config.toml
n_head = 4
n_kv_head = 4
d_mlp = 1024
vocab_size = 3298
activation = "tanh_gelu"
positions = "learned"
qk_norm = false
parallel_block = false
init_std_o = 0.00615
init_std_down = 0.00615
init_mimetic = 0.7
lr_head = 0.00524
grad_clip = 0.5
schedule = "wsd"
dataset = "wikipedia_en"
MLP neurons of a small language model. Each row is named by its layer, matrix (up: input weights) and neuron, and shows model dimensions 48-143. Each number is 128 + 24 x the weight over its row's rms, rounded and kept within 0 to 255. Numbers have three digits each.
After each neuron's rows, "fires in" lists the words (lower case) most often at its 100 highest values on Wikipedia text that the model never trained on. A number after a token or word is its count.

L7.up905:117139112101105109137143118077098158153164089159115143117146142130135136136148073101133135116150097115152128137118147090075159149109121087102116138139142174132144121087127087099143131147185134164127083106136126142145142152147119109127122140119110109159113108126163159175121143139154109098
fires in: "to" 38, "and" 14, "of" 4

L3.up382:112136103128114133138127151153128163139163124121090114097117114133130139143136136136107089136136087132125140170110132093164153115083135133097142093102129173119118144079110144120128129147127184138134130130143122131156149170152099120121136166123072093161108147126184130123156138141097119145
fires in: "in" 32, "of" 27, "turnout" 4

L3.up334:110143133154145158123104162149155118092133133097166143094143165106110097146095131126098130182117112130132115124119109164108153157140109129118107130103167142161134161155089074094132142143134132103155125104132138167115145130142175158080121115176120097180124089088112092148142120112119146148
fires in: "later" 20, "was" 19, "provided" 7, "finished" 6, "be" 4

L8.up15:104101155116157091164131122157133120136153123154101124123169148090142149143129153138145105128104172114134110130142117108148143138151119126136144144091107129107129116118141110140126131083096111126129108098092154158118160110101108169134103125144109100134119117139121090156078090182164097127
fires in: "and" 75, "in" 6

L3.up573:159115140120109133146143097142130145162074122128105181135082162119144142103132146133143139149110114118111159143145165152104095124140108114118112123130096150133074143133108052070099114153123152130131121111167111154124153126106179097109114121144145140154104167117119149114099114126135100122
fires in: "at" 56, "number" 16, "no" 6

L2.up719:111129140063097116136135108098097165103161126104124142095131159121118117130081132177154115162102104106115138092121137144094150165126110153124104132146113110068121111157104075121146123107112132143133151122157085118138136145088146111116170152124155100153118179129180122156127115114093116101
fires in: "be" 19, "been" 14, "not" 12, "co" 7, "first" 7

L8.up953:113128148123124117138092127105139125116108069113114130125128145099141146069140104153130165097155138113126145121152134131136158152182126156157072128135094113132082128159142106119142144162165112116128156092139126134084129114109146155093111116146147173144133108134143132178143132162122087105
fires in: "is" 44, "currently" 6, "also" 5, "a" 4

L7.up675:114118127120099146104111093101115124116162135123120100134141153099109125148106130174137127105132118177147134091146115148130132104171083093144161101118113116144133145142102125132163140105152146147107129137097116117153140126133111159110135127125157111121144136157127098101135165169156113109
fires in: "to" 49, "in" 20, "and" 14, "of" 9

L2.up923:137105115148122116104127175071100132160124116136131141097158153111123093168119092131109139183141143153131160148109114158107092099097161158088141133123127138138117104124097155142100144105118181105155132155120131108154121122146123140124113125104162159157156166109167136173118110117110113104
fires in: "called" 17, "named" 17, "joined" 11, "made" 5, "became" 5

L3.up150:118145097115127111106089123149134138145119113153125137100112112120100145174150140127165122109196094083133125153127070127102090111133146112129133084150147117133152104143119126146142119167131136098096170116155128111160126120102109145117158153141149050131143155084178141078142103121100118142
fires in: "most" 17, "later" 13, "last" 8, "only" 6, "there" 5, "first" 4

L2.up865:109146104130153109103138137144099106103140111112153176115139125103161141094092123135153110107170096146126132129098152100102151108137116135171183080113165112125145139165095097156140151141140138133178129117108096113152112152089162088146130116145154102138169162119181140070088098128130101137
fires in: "states" 23, "africa" 11, "australia" 9, "italy" 6, "germany" 6

L5.up314:137123147159126133141137124138173109133137138143138109125106105089130140140117115123128106124111138145144128144117131153138156146146142104105157157152093119145130161069079091096150113139140127069131145096140150110089123096114069164120102121121131150159116172105148137132159109179108074072
fires in: "and" 22, "which" 16, "while" 14, "who" 13, "that" 6, "they" 5

L2.up682:122128145131124157166150155108102113132106106143131093129152120106111148129143132153147102139150128156138174117120135106075096108104100107106154080150130168156164127142132159122148167108132154122121114100113084150141110136103165097102141141128132164124104146140143141157158112124130164098
fires in: "by" 37, "states" 14, "france" 8, "germany" 8, "s" 7

L2.up379:159128091123108144117208102122091104131145170127165138157117131135112149090162155123098131136141119169148132125127134153159112095110117112120155142117148145149134153164116149131123053135138124135161101108128153115101141126161119102084159096112113077131127167133112131163141154129130118093
fires in: "season" 28, "league" 8, "cup" 6, "division" 6, "championship" 5

L7.up118:084131196127096134147119099128151125135128165131095128155161111137118154146128127149138131142145108098119120121152138162124135158131119089164121117090142147109164095155084159184099133144153124088094158128153131083166116179118145127162142110110136092093137158146123132127117131142124116136
fires in: "the" 47, "studied" 4, "study" 4

L2.up624:156109146162137135143161141144100118146114175127152167118069116152115154113079097126127114140133114146135139130145110127138149108175147133141133158181115147104154122153133114101150140132122120113087090110144164165100112140075092091134139151117157183114080100157113112108099095148138158153
fires in: "according" 19, "due" 14, "incumbent" 8, "species" 6, "result" 6

L10.up803:103140097127070137133127136135144116110154104160163113123148130093142124125147088095146111136109122107106113097107143138127163155110122200094114092127090124139149137140126101096091145125137091105141084094142134129135110133139123142141120147154139103174143107095178153182139135119109150134
fires in: "are" 21, "is" 19, "became" 13, "been" 12, "was" 11, "also" 5

L2.up206:138115167132086114126095120096126145140161117113089100114144130096096102082147139107105075127147152119139090148118099136119100120057128167123145056084090127109137139113126137139120113167140125138156119141108126111126109125095113149085116122166153122153136135143119119124177122112105122141
fires in: "the" 17, "it" 17, "of" 10, "a" 7

L2.up497:091164125168111111112148174151139118096129143156109118106159167172093150075126132123130179111129095155109123114113118130117134142109119127148104133125143129087099100133134140111143156120132099173121083105125151099136170101129112184092100141165100148078123121136144124155124120097136129123
fires in: "her" 30, "my" 16, "their" 13, "the" 9, "san" 5

L2.up617:077133111150116182155141142140127119154123144128100119101113093120138172157082120138103101140161113141110117135179125138130116141131112100141086124112117100169150143166087107132155146090165111136131169164132143148149118135069107136119171151160129141105129116120123116124095204124101118146
fires in: "on" 57, "about" 8, "once" 4

L2.up688:151118086133095131102111089128138116112120110101134132112104163105149142125156130129132077119086182130117123130138106149190131142144131138147092140167125136101115127141157134202125109092118135087096151090116143137151167101162138107108158125177142103112121106151141147147108121146124126142
fires in: "the" 19, "among" 18, "chevrolet" 15, "twelve" 7, "who" 5

L2.up711:090132157077159140121131071155112118168155119148106105160088124141104112121114148168142130101131151100146107136155114117146132101133140131059108137143123098124110146128109124097139159098158178134072105119195102144137147120133132084130173149176108081122147187129139151142146114135100123113
fires in: "early" 18, "later" 15, "only" 10, "last" 9, "just" 7, "first" 7

L3.up900:131128165099141123121114148113182076164111110187118096119092078145147152123110095130138143149095135101122092146131109067135124145185135137106134094153145070147157159134129111122098102139161115130114149114128066142132122111171116149122132147125118123083153139114188168102110086077107126114
fires in: "of" 47, "were" 7

L3.up620:121093119146114180131162136159093128075110125147169108056091115109109154136129129136161118142147107150100166121128164149132113125112112130081097141149111147081114102093112114101114139146153162126192112137140145170144162100080165125103138160155152145188098142112131139125112165155133134116
fires in: "into" 16, "by" 14, "without" 12, "through" 8, "in" 5

L2.up771:078101099080081132123096126170134155122123092144094124100152151106137114137125146132159108143135148102134171127164102103153142174164144093099131100115131109146121119119125140117118135139139154162131134130142114113148115134129087110082112191146104120110144126070105121114098107183102141103
fires in: "to" 43, "not" 14, "t" 12, "would" 4

L2.up286:092114138118153099112138080140126137128106158112102133137106088159081164085118122148161102171131104113142133123147123125103090125114119132118133106151137137128101096177153118096151135134132107105137212108092146132130106145110170143187145147147157131154114139118130132126178112128115109124
fires in: "time" 12, "released" 11, "announced" 9, "a" 8, "coyote" 6, "unlimited" 5

L2.up91:153080121120129143160174119113106076076132161145160139094128124145117135138158101095132124136122135131155140118145102135140096081139112132097111131126132145090129126101133105126105124085154132105147129136148093127099151124105116151114067110124104142074154142140116127119104105133120107125
fires in: "vocals" 20, "place" 17, "backing" 11, "medal" 8, "step" 4

L2.up342:111128129148095109113175121143129115132086156112144116145126116127115146136110112096119079142123142139123120111105137143098139103163135099066127162094127091072166172113116074128155115098128140136111144159178121137169128137173164162131125102122110110127110138125151122216167136153095112144
fires in: "and" 28, "goals" 17, "seabrai" 7

L7.up785:142135132082131182125123129156114109150108107152117135096161151104116154124124110151147130168131160113107091161114111145150133193115136100157090114160153128172101154128104113103118121122154139157106111135119105129108114135180155169101105130141092122090127093128069139118091106135101164151
fires in: "the" 25, "a" 16, "loan" 5, "year" 5, "over" 5

L2.up73:112127177118120121115142122079135122184076103142108132148126155174125074137160148124123114129151139144146144125110119143141125164134129184090158123148136091144162148172090101156159112164138156111101148125127145135171151112131128124111143139126105128121121145111160105154118148128127118109
fires in: "made" 26, "called" 21, "named" 10, "led" 7, "channel" 5, "changed" 5

L3.up256:125088134148148174111082145135086124134129100129102109123150126106127129125161121136120173131118116125138092134136103094141185122090077143099137102137094093138190135108089106123094135102108115142115133131166103122133194172156135122157081165139117120194150158126135103103105106157145135128
fires in: "of" 34, "this" 28, "the" 8, "s" 6

L2.up395:116135134121137128095111104130112101112157073135100138110174140112116107137121133124109101167114101077144132123113131144137131169121133128114139112104143145159136147159118156121117180145147111142122182122077079124162142113154089160120159125138088113129160141126161147136086159121124134127
fires in: "the" 46, "near" 13, "born" 6, "ground" 4, "avenue" 4

L2.up60:104152131114114114154107156150117150138142120120117119166076151162076155154113163116121109127146099161105138125104101141154144152155065123139096124161090117137157096115122090068160104148131112219108106101107130160086182083138112126116134137133132143127163130154167148153099089140132179091
fires in: "a" 46, "ajax" 6

L3.up774:135124093161178114164136124140130122114158074129108117142124155168089180105121151157085116117085113179139167154122116178148136089117119113087108114131148093104121144154117114123074150157153094146118108148134159188160084139110125099121114109115128166131149143103163185120173129126154151107
fires in: "it" 32, "on" 8, "at" 6, "with" 5, "the" 4

L2.up831:101135150129147174112139140161150134149108099140127147116139092123114134118101147150138118156143135095095154127121137131161113119144099098116129103102171116158088149165129083097161133139130085130149111105082144128144127104112097114127181117163125131126108134148135122119068108135155124160
fires in: "on" 29, "in" 18, "out" 16

L3.up721:102153138108143077138110137139135147156125113105150126113131135118149145102096160114129120132156125109147145107129068136141107134149130134110170081135126157143145171095105112153141126140142106143124154121170159096094143142141122133151136110127151186135146092109105107108117095162130186097
fires in: "would" 28, "may" 15, "must" 12, "will" 12, "could" 9, "can" 6

L2.up867:147082156133116158130121120159069123092129151170146114161163146125108124145099133107111170131088146117109136131141127127093139156124124129087137123122142122135093099104107116139125150141150165100122116139117105152126118164118153122136129127136142114159101079158161105166111127110106111158
fires in: "was" 38, "its" 9, "were" 8

L10.up934:064150158101097127142161123123146125143163148109148124103105108117122102175160155142123133140112083109148114110108142082122104152144156106114156146113130151100123142125082130125132130131155129126091123138158136166104160127143170141147179166135134103135146168099110146117098098138109137133
fires in: "to" 56, "not" 8, "ll" 5, "would" 5, "may" 4

L7.up435:094115151138155131062135122119149123138081125134153138132126119121148125140108116108128179173126105112145142102145120114138191084116139112095146143094105127129113152149138145114122147116108120153128106088155145123124113112142129140113160138125167100132190150073162119112083131123120145136
fires in: "to" 42, "into" 12

L2.up309:106152140115089092139121116111165123152161124130112102113139156152130148175142138127136134175146111086134058122136158118147141137110134112106152143108101133135136127148125157095109097119171110111125123122145111105112155160122104103084092113156095139114153124101178160111119176145099155145
fires in: "of" 99

L10.up267:136128124134122149112130129112069126126136163162116086124131115083158123160133122141102144171135077084139140087090161146128172172118161128117090136117109143105127139144145127137115111122121130144141133105137151137084156134091146116106123194132155151167140130132127148120105126124127181113
fires in: "to" 20, "i" 20, "and" 8, "d" 5

L2.up297:130125129136123144091104131127135131129135134137120131083095113146169126124163144129118088147148111138101103128155134099124115113166088117123160112125126120156114126156139124149113110153137129123106113150116136092154144131173162081143151114126111114096117151124092129140122107176141166180
fires in: "there" 47, "it" 19, "he" 4

L7.up65:153109180140056165092146135122140163110126138148132117146146092141098094109115168142122158124087131143117093129084171118100144152167151163135140145130162095169153151162170123146093144090130127142168111118137120164110086134105099096110108152097176160146147147131147115137156103111124126149
fires in: "the" 32, "its" 6, "an" 6, "was" 6, "united" 4

L2.up271:133113155153091145102080134162123108122088161114130119139155093093137117080136096135118089109119155133115136127119105133125117179152116152112147071167105165129128119097082127129120146193176115085084135110101116126138121149123102113184117140100134105152101125136139138147129137143102120096
fires in: "has" 25, "it" 18, "have" 14, "which" 14

L8.up646:118080105123111131091085101142113141121151112143091101144155147095125122135154176153152140125139162114120143112156098126139135116111127090144118117114146130105120132097138162144159125079129161131148139117139127129120167146098086134116163094103098107091100148140145132141121116149131093088
fires in: "in" 57, "of" 15, "to" 6

L2.up429:108134089118151146117165158110132112114102166145158155125116154120138126166094102109110125130156135136140127101125125147137090085110119103103123115145135126093078108131136083140160108122106105096110099168152158170185139148123144117125113173122074168115162111105151094114103138090153113148
fires in: "high" 32, "than" 9, "just" 8, "highlights" 4

L7.up360:144164149113127143129161113142151177133189140149115125102097142133119137158137089143148132141090144132119129095124123112153126127157118077100129138169095088146105154073147112132111074123129124150167127114162110142141137086143109159111111118087118148128178136101147145100152134155121142115
fires in: "not" 22, "must" 11, "ll" 6, "may" 6, "t" 5

L2.up281:145098121124106151153159187110130129116144097148144112145136135145129147141140088139138154139096144149083192146102134120077150132111128149147165105125109113112141140161094113077121157108137090121118132117168131147155147117086084106124118132148167110069111142142117105122114100145112130103
fires in: "this" 28, "similar" 12, "according" 8, "these" 7, "in" 4

L2.up837:114156129082079108080118137138113157126160125168156119121119115155124131105122130128076174131204138123131075109124140144100117127149198151107119136089084175135144121150113114074082116143112130135128119122154119124102130117130123158141084131123141139188107130122073152167151128141111122124
fires in: "was" 80, "is" 11, "be" 4

L2.up345:136117143150137123103102107140177100102205144139088120151176152107125108101138090142135104141091117150111119087142155093107167086110100117102098170147070100165114152125152128136152102129158111117107093145110147166149142142156097081112131128094098121103110145129135154130096105134165122137
fires in: "and" 64, "enemy" 6, "enough" 5

L2.up201:101114146105127147155130133138112137089140085135160148160090167135147170110097115151119112167148093163102125144085149113168158114166090137107094133132135137130135117148190136137143130148132136153104100103132136099102168143139147148109162149135115131153118161125115120162159108136125168119
fires in: "high" 28, "long" 11, "highway" 7, "uttarakhand" 6, "short" 5

L3.up1013:101121106133135115113137092112077110150131111091138098129147091124142134086114131141094117182132113111139130124149097147126118132109139090127084148142158171135130147106137100079142173167117137084126117111094108107100123159135141109151158136180153138114130124143153125158158144167124094115
fires in: "early" 13, "during" 13, "for" 10, "since" 9, "between" 8, "in" 7

L8.up908:144123138171131162083120126146114098135118148105133107141140112157104119145110088109119133115116147103130135171148097111144132140100146137111114106139120136166164171094108102163150153126159101097096087141148132153120128123128146145145173133123125102136146088174130129113124095093088114084
fires in: "was" 13, "although" 12, "of" 9, "became" 9, "despite" 8, "also" 6

L2.up313:158117121150101102120134111129131140122149150117123106099115125143134165105099101132119092148146151066127153149124131133142123100133141154136147145110137117115212167144124153143147122150157136120134114120132145140122101153077072161134117122162140120066084130082102104119136144108103069170
fires in: "place" 29, "match" 17, "way" 8, "her" 7, "time" 6, "what" 5

L10.up951:143140124132084124131162086106113143131114136143126121128132116123158111085155149096134070129074084145152173098134071158163140135139118111154138135080133116104097140113108122122153142102143148136113113094148075144126098106095158111117158130132139091135128130049150106140131119140097120104
fires in: "to" 43, "qualification" 7, "not" 5

L2.up670:141103135094155100121120144123153145138082121133134089120103170166148146127088100136136161135184150099099149118132149113153136130114155129108154093131125093115122135146128125095089134114139098154121073131139130080137135137121139128135134133104136124093140146149122126151139122128087116112
fires in: "one" 40, "long" 7, "an" 4

L2.up780:149092084101149123144111132132131126098093157156173131144107148121129145140135110130108099117128169163097121103129131140127100095115142112112140128113133121149104156134107154158141159107109127145088141134176131131179081101107135123133104097143116162120102089129076089132130089127130123099
fires in: "after" 46, "before" 12, "twelve" 5, "just" 4

L5.up255:159115113174124156107103124120109144086137129167118106102147143123098109126091108122084142085130119182113151114101168147118153129094102162166133106134091124105142133107121105115142169150160126114129126172086139126130114143075166077116112090144105163131124096123162103139091143131175161080
fires in: "that" 41, "the" 23, "after" 6, "which" 5

L2.up829:132085099114047117136121076130131145120145149128159172092070105134111121127137109119127128135138086096143159177129145158120108127116113148154140128131122129114109178117104146109082162143129169083096080121110118128168161107120133121150131137143149121163130112113117121146083080084110169175
fires in: "match" 17, "number" 15, "round" 13, "rank" 7, "standard" 6, "standings" 5

L2.up18:130153148116107141139104187135103131128122122143129115106128133108087127164088154131091177162190176099101134094120086134143105138151134129128117135146107162124120107115117127122130096125074168172121094052129126163139109092113136123161152114133175099121150117108155120140111084064083121147
fires in: "been" 31, "was" 29, "were" 18, "be" 8

L10.up953:079114139120159123152125125155129129139081107159134063104150150147073134115121143149100133089142067136119173096152146152108123119110137150070109117085153139140136164143148127158146156127175116102142168129136134122116123109131118131110169171174128128136105118126142111106095102114112131158
fires in: "to" 26, "in" 9, "told" 7, "of" 4, "spanish" 4, "asked" 4

L8.up533:107158123128172133145143134115144144113143103110169107137109146098111118173086137153123119113126141121132154104102146127156128135127140121144115128163164077136147075103137086123142124148148091129163126116111114111099132104120146103149178176134164139153128065138149108143113138119127112130
fires in: "a" 85

L3.up112:106144118103107125152130139131095123133148127131142123147152125130044122121112144132117124136127159137134113174105103117130149137106121147150154108155129088146123092126146104078139111152137138146107166111129122141097151068128075123132130125124144104102166159140133088125097141148106126134
fires in: "a" 78

L3.up593:112135151128086109115092130156151156113167135117136120155119205136152120123107168145117124143154085096130170096163117125132098184142115154134107092092108128103120107114121092115113105163155125138129121108149134076119125107117169166112113193175138121148152101095094105108114125162158169099
fires in: "to" 27, "may" 17, "can" 14, "will" 10, "t" 6, "could" 6

L10.up975:143144118129142139118090128119109135126123162161128124119158166073137104129104139170146073105141135149094114088128102148138134085121119150080153112132117130111164127120083112122171107127127138094134141116142142142120125134070150162153147146137093162132124135171137131153160098118133148142
fires in: "and" 45, "he" 9, "but" 8, "who" 5, "then" 4

L2.up517:107112126157089174133117166144154094123141121120133112138150083138143150104122099150127136083141112108092134128156103108159141127095110091123131120164134101177148164132129069094106111183179096100096110095129125111157131127124132119164164148147151118151101141089172116139136128145162126130
fires in: "it" 31, "which" 21, "there" 17, "where" 14, "has" 4

L3.up115:118155109110121137118115087124142100180149142116104120103172137148111143183143093158095108116163081109124132125154166094130116106112151110080105131104120124106139141123144134156109140116135136135127143110165151117161146182140130141112122169096144120137159093116115144138141139153104109127
fires in: "of" 54, "in" 13

L7.up274:114123156108090124119106152119093154092114051147108129132151133129148125127096141136107139131128103133117180114171119167134166163103202116163135124116175130158150112130123119113112106169121112134093142105121097157159096130147089098107127135151145140121125167126103153126118135116110090108
fires in: "in" 37, "to" 25, "dhabi" 6

L2.up714:149074155115181126154127126119144137125081135109130176086081124139147128112120126116104091127136128135128168109129107109151099125140134157120074147115111156142139147148110117117162121105153104125111119117122139090160148122112110128095095087132131078111127151139080139124119146121149120153
fires in: "there" 22, "according" 17, "following" 13, "result" 5

L2.up538:131108150088113111133136088122107156150142107105155149119132158117127147139071100113074143136152106149111154135141154168103105098106178116111129104122104144105097127121083070104127092165182135144130083142126117161127156097142121112082150145159113161134115128178133127163105133146144148141
fires in: "born" 21, "life" 13, "biography" 8, "statistics" 8, "career" 7

L2.up999:106097128112088117137104111102062134126132116134149132120140136127121158138113105135140157169093118093106100154157127118114098122123138115124108113127153150140142147153127093094158113112130094146112067163123121125127151113136166088096154118146132121158138150206184149144125124155132076145
fires in: "his" 63, "her" 13, "hero" 4, "heroes" 4

L3.up597:182154115129112142071148134123121111132125102169152126116154122106138095127141118113117128172111106136113110112132113130096118178124139106118128114138113147138123116134105091131112128140152125123069142149130101099143086138115170138159113107143109121139138125153155172117142134157061149093
fires in: "the" 29, "became" 22, "student" 10, "at" 5, "a" 5

L3.up690:124121127121141189105156097101117145149140158173139156090108116126095142133124110147053132164124126090072127154150108158164125135097151140148100120148116160131166157129116075104126119169114129146104111157144127104062139137133098148103162144156146103086093110200098154110116150084133110145
fires in: "career" 16, "history" 15, "life" 13, "statistics" 11, "biography" 8, "early" 8

L2.up397:110135100127140130121101131167081105138107112122113164091155126142152093132073092109123125163132108098084141108130097171130118131109124124100128118138169141112122106135121117157129124138088106141153116133132153140135129105089116128105144208054099133127109167126113096176111156132111108167
fires in: "in" 52, "information" 9

L2.up913:159086130073145098134126166145146133118112135199119153138143149142130079140106133193073151148161135124137104142146137141196142158129118116157132125126131191117127145138108118134117095116151093146102145086144102118128105120128125099095102093141122045097126154142142115122135099107121132126
fires in: "the" 32, "of" 27, "like" 7, "close" 5, "whose" 4

L7.up497:114151146144133088152121162145136156192135148162158133112111125134117125156086144099119149123127091099109093137111162146144153168130126148110154131120115145145140114080098149152144135119153124161157079034126146132137085121123126124097100137165162139121114136123136125085099094164116094112
fires in: "in" 69, "of" 5

L2.up293:101099162119128120122115130153135114112097098179116098132117141134160149128122129103144169059140137125138104136066093136105117160169116131131170130137119166137132155142117147127150139129147118087126140132125138092143124081076101167144180105135138118084078135115151124134122128138173148110
fires in: "his" 42, "the" 32, "its" 8, "their" 4

L2.up1014:107172128068097146143051122172133147072134136133118134153093120127129119169129142161137148145194127119144168143142116138082120119117118167101126093159088142175192118123120130090122144131129146118102120116120073079154137103116140119119151099120144125144100138141148093123135126155099128167
fires in: "there" 48, "what" 10, "text" 4, "restored" 4

L3.up208:190120075115164122114139125146147117140114112135127122133151160081156130121124115146129138143137094157085137138123125123102154123103110104140129084141095112149137097135091089168110174125127135171147139144097102123191121152123137078127168112157138126156145137111162112118111103125143165153
fires in: "germany" 19, "france" 17, "italy" 9, "swedish" 8, "sweden" 8, "england" 7

L8.up938:112168147125121127134191103129102150089133148122062096147168126104116105115142149137129137086125115152124156100157136129164181122110082146113146152111151139146133124097112108118152136130184109134128170103102150099135107142108106185133157129143172139115116129146120130126112097163122146113
fires in: "with" 24, "and" 19, "in" 12, "by" 10, "on" 4, "for" 4

L8.up988:124162133114134140119112123120084165157119166141132127178148117125080117130088100120134148133156145145110126124138185177157146113119116139125117126140136170101133130145165146088133135158079098106111134144122146133101160128151141108157138113133136132167121126139108116115123089114129165137
fires in: "more" 18, "to" 15, "that" 7, "much" 5, "many" 5

L3.up880:094134091144077122105125107116095118139162128126152114094125190099177126138119120134150143169120121099112118135126121185110114117098142136125125146114111120111136148096099118062068145128126155127135128096132063093127118152134121131150134156133089107121142128109121145166149140146167106133
fires in: "be" 61, "beauty" 4

L10.up490:102110142079105104165125153104181169088102129126140094157132103142097139140123121183118115113169129147113095149132183143137100138159131122118133145149175137110141103140100137169115111105119114156145127098122118126099098123154134150118145123164157139116113090114109159173116097111122167129
fires in: "a" 72, "audience" 5, "adcc" 4

L3.up700:112139125140132123151115137119144148114164111121162097137133134137133145111150071141087098131131093135138159131103111097140150136161145113102154129106119129147129052105085130116157129171102088108117172102201129144124118106116119091109134121099119118159129148108147098156124121153109129080
fires in: "also" 25, "currently" 8, "meanwhile" 5, "now" 5, "originally" 4, "officially" 4

L5.up173:114107088134169124127141133098140128115103137141137111100109138181123119095124108103085098115152123131109123142100108135133118131087164143088083105146148125135116111144130118120133126202126114094125143098081111163144121154150115113145179144180130120116109143101124124151136153149140143095
fires in: "after" 33, "for" 20, "despite" 10, "following" 6, "on" 5, "during" 4

L2.up166:140159146105115142162114120134115139122142101118054157083159142192127147122123122152118110128174079096117128121109144160156121103121093148115135105126159133158172155125145122105109138139133108165080133110118169102136132119117157102112137111116089125117167124148111098115206105171113121134
fires in: "there" 49, "highway" 5

L8.up13:142135092125163108091125099139117129117132097135134105139158123108063094167097139157090094153162169120106125156159127118124150137126131154107143168107117148126132158105074134150135125136142081103144069121186086124124147147133131133154070134129128091141150132154113121117148093149159133143
fires in: "who" 23, "are" 13, "society" 5, "but" 5, "science" 4

L2.up45:173095128149137136094142159131121128149112092110099107122100108091105136140120153106151149167122121126119113111140132056123105169128144154145146094071168144068104138164067160150113152131115098096109122139117171108160090141122117117132119129131116126099146106158192120123132122152075107113
fires in: "both" 15, "a" 11, "some" 11, "all" 9, "an" 7, "based" 6

L2.up128:142109140133115126098126137081160112107117145180108124181129138153139133131101133101112076128099143158158114148131158175152171142092104102152139102107099129128116140126126104103135121090088102158108160127129145094130133154060136106177142116138122101149129130155150114121114145162139174136
fires in: "that" 61, "what" 7, "file" 4

L5.up629:139126155126160121150121113113126126184106129123118110139093113144115141144116131129130119150133135153088147148108136156122097141123094161148136106160132118063096088120169115147146097102161100145120148103126104169073177102137146106168141163157155143158155104124149163139091102102169103077
fires in: "a" 83

L2.up827:148147079139112136135113138106113154155083129116101135146161132094138141153082132128146168183177132161147123154105115112135090104108101174144122099136143081137106106092095122089121103169167142176161102112097153157122168124164098112146113100125144131106129116092162137119122080142138090158
fires in: "a" 84

L3.up438:154100110131117179130131118146141168109178129132142141067116101163162132150114117122147181127165122091122114117150151086119113137126137141087124081166109120106156139136148119129124101098145128105088145091112149147149107146136173125145088102112150106133155129135159133135144133151095148129
fires in: "had" 43, "there" 22, "having" 8, "has" 8

L3.up539:111137103119074127094120124132120164086166175100166144118105138116094116129100138135135140131106136156098103116184154178076169111123143134109129116122118141130148137136164117142137114126138138117132169164158154154111105132141153131116142110064118132141129145113126128128104118104141131158
fires in: "and" 25, "most" 15, "as" 5, "religious" 4, "mostly" 4

L7.up125:125099162142142190126114115127141111120139146143130119162164179136124085140125130125121115087114114115089105137120094159110156102105181118162178143107147172153119125161104120125146112110150107119094113166145094086118118137150126135116141132138127116121109136128132093124113130111126106125
fires in: "s" 28, "was" 16, "the" 15, "his" 6, "year" 6

L2.up350:108099122131117150162118149164096082084141120144139147112155116123088097146112088085102105101099117100111155126111132128131180155099137134131160178119142128150162158155125134145104088126097127120080144105193156119150142128102076106097163107136127128144123154151163155106106132098133160089
fires in: "its" 37, "the" 24, "their" 11, "more" 4, "itself" 4

L5.up771:095117129129099148121139108166133158119154154117110115140125185130131121112082139115107119107111101148170129111133141114117171125108132062086125094082107102129160134123086121104115144153094121111087135119204127152133115140092121128142161143124179104153147121099167158128071123206131150086
fires in: "not" 29, "would" 13, "to" 10, "t" 7, "could" 6, "also" 5

L3.up92:133105110125101148111134133100110103108189127170122093112122112149102140128080153135103168131142134167157154153116114128109148128183090133172154144118124122124161083123176154102107136167153115128133080139101133154136132076129162131051129138085098182124123111140121145114109115083130162126
fires in: "the" 61, "tusk" 7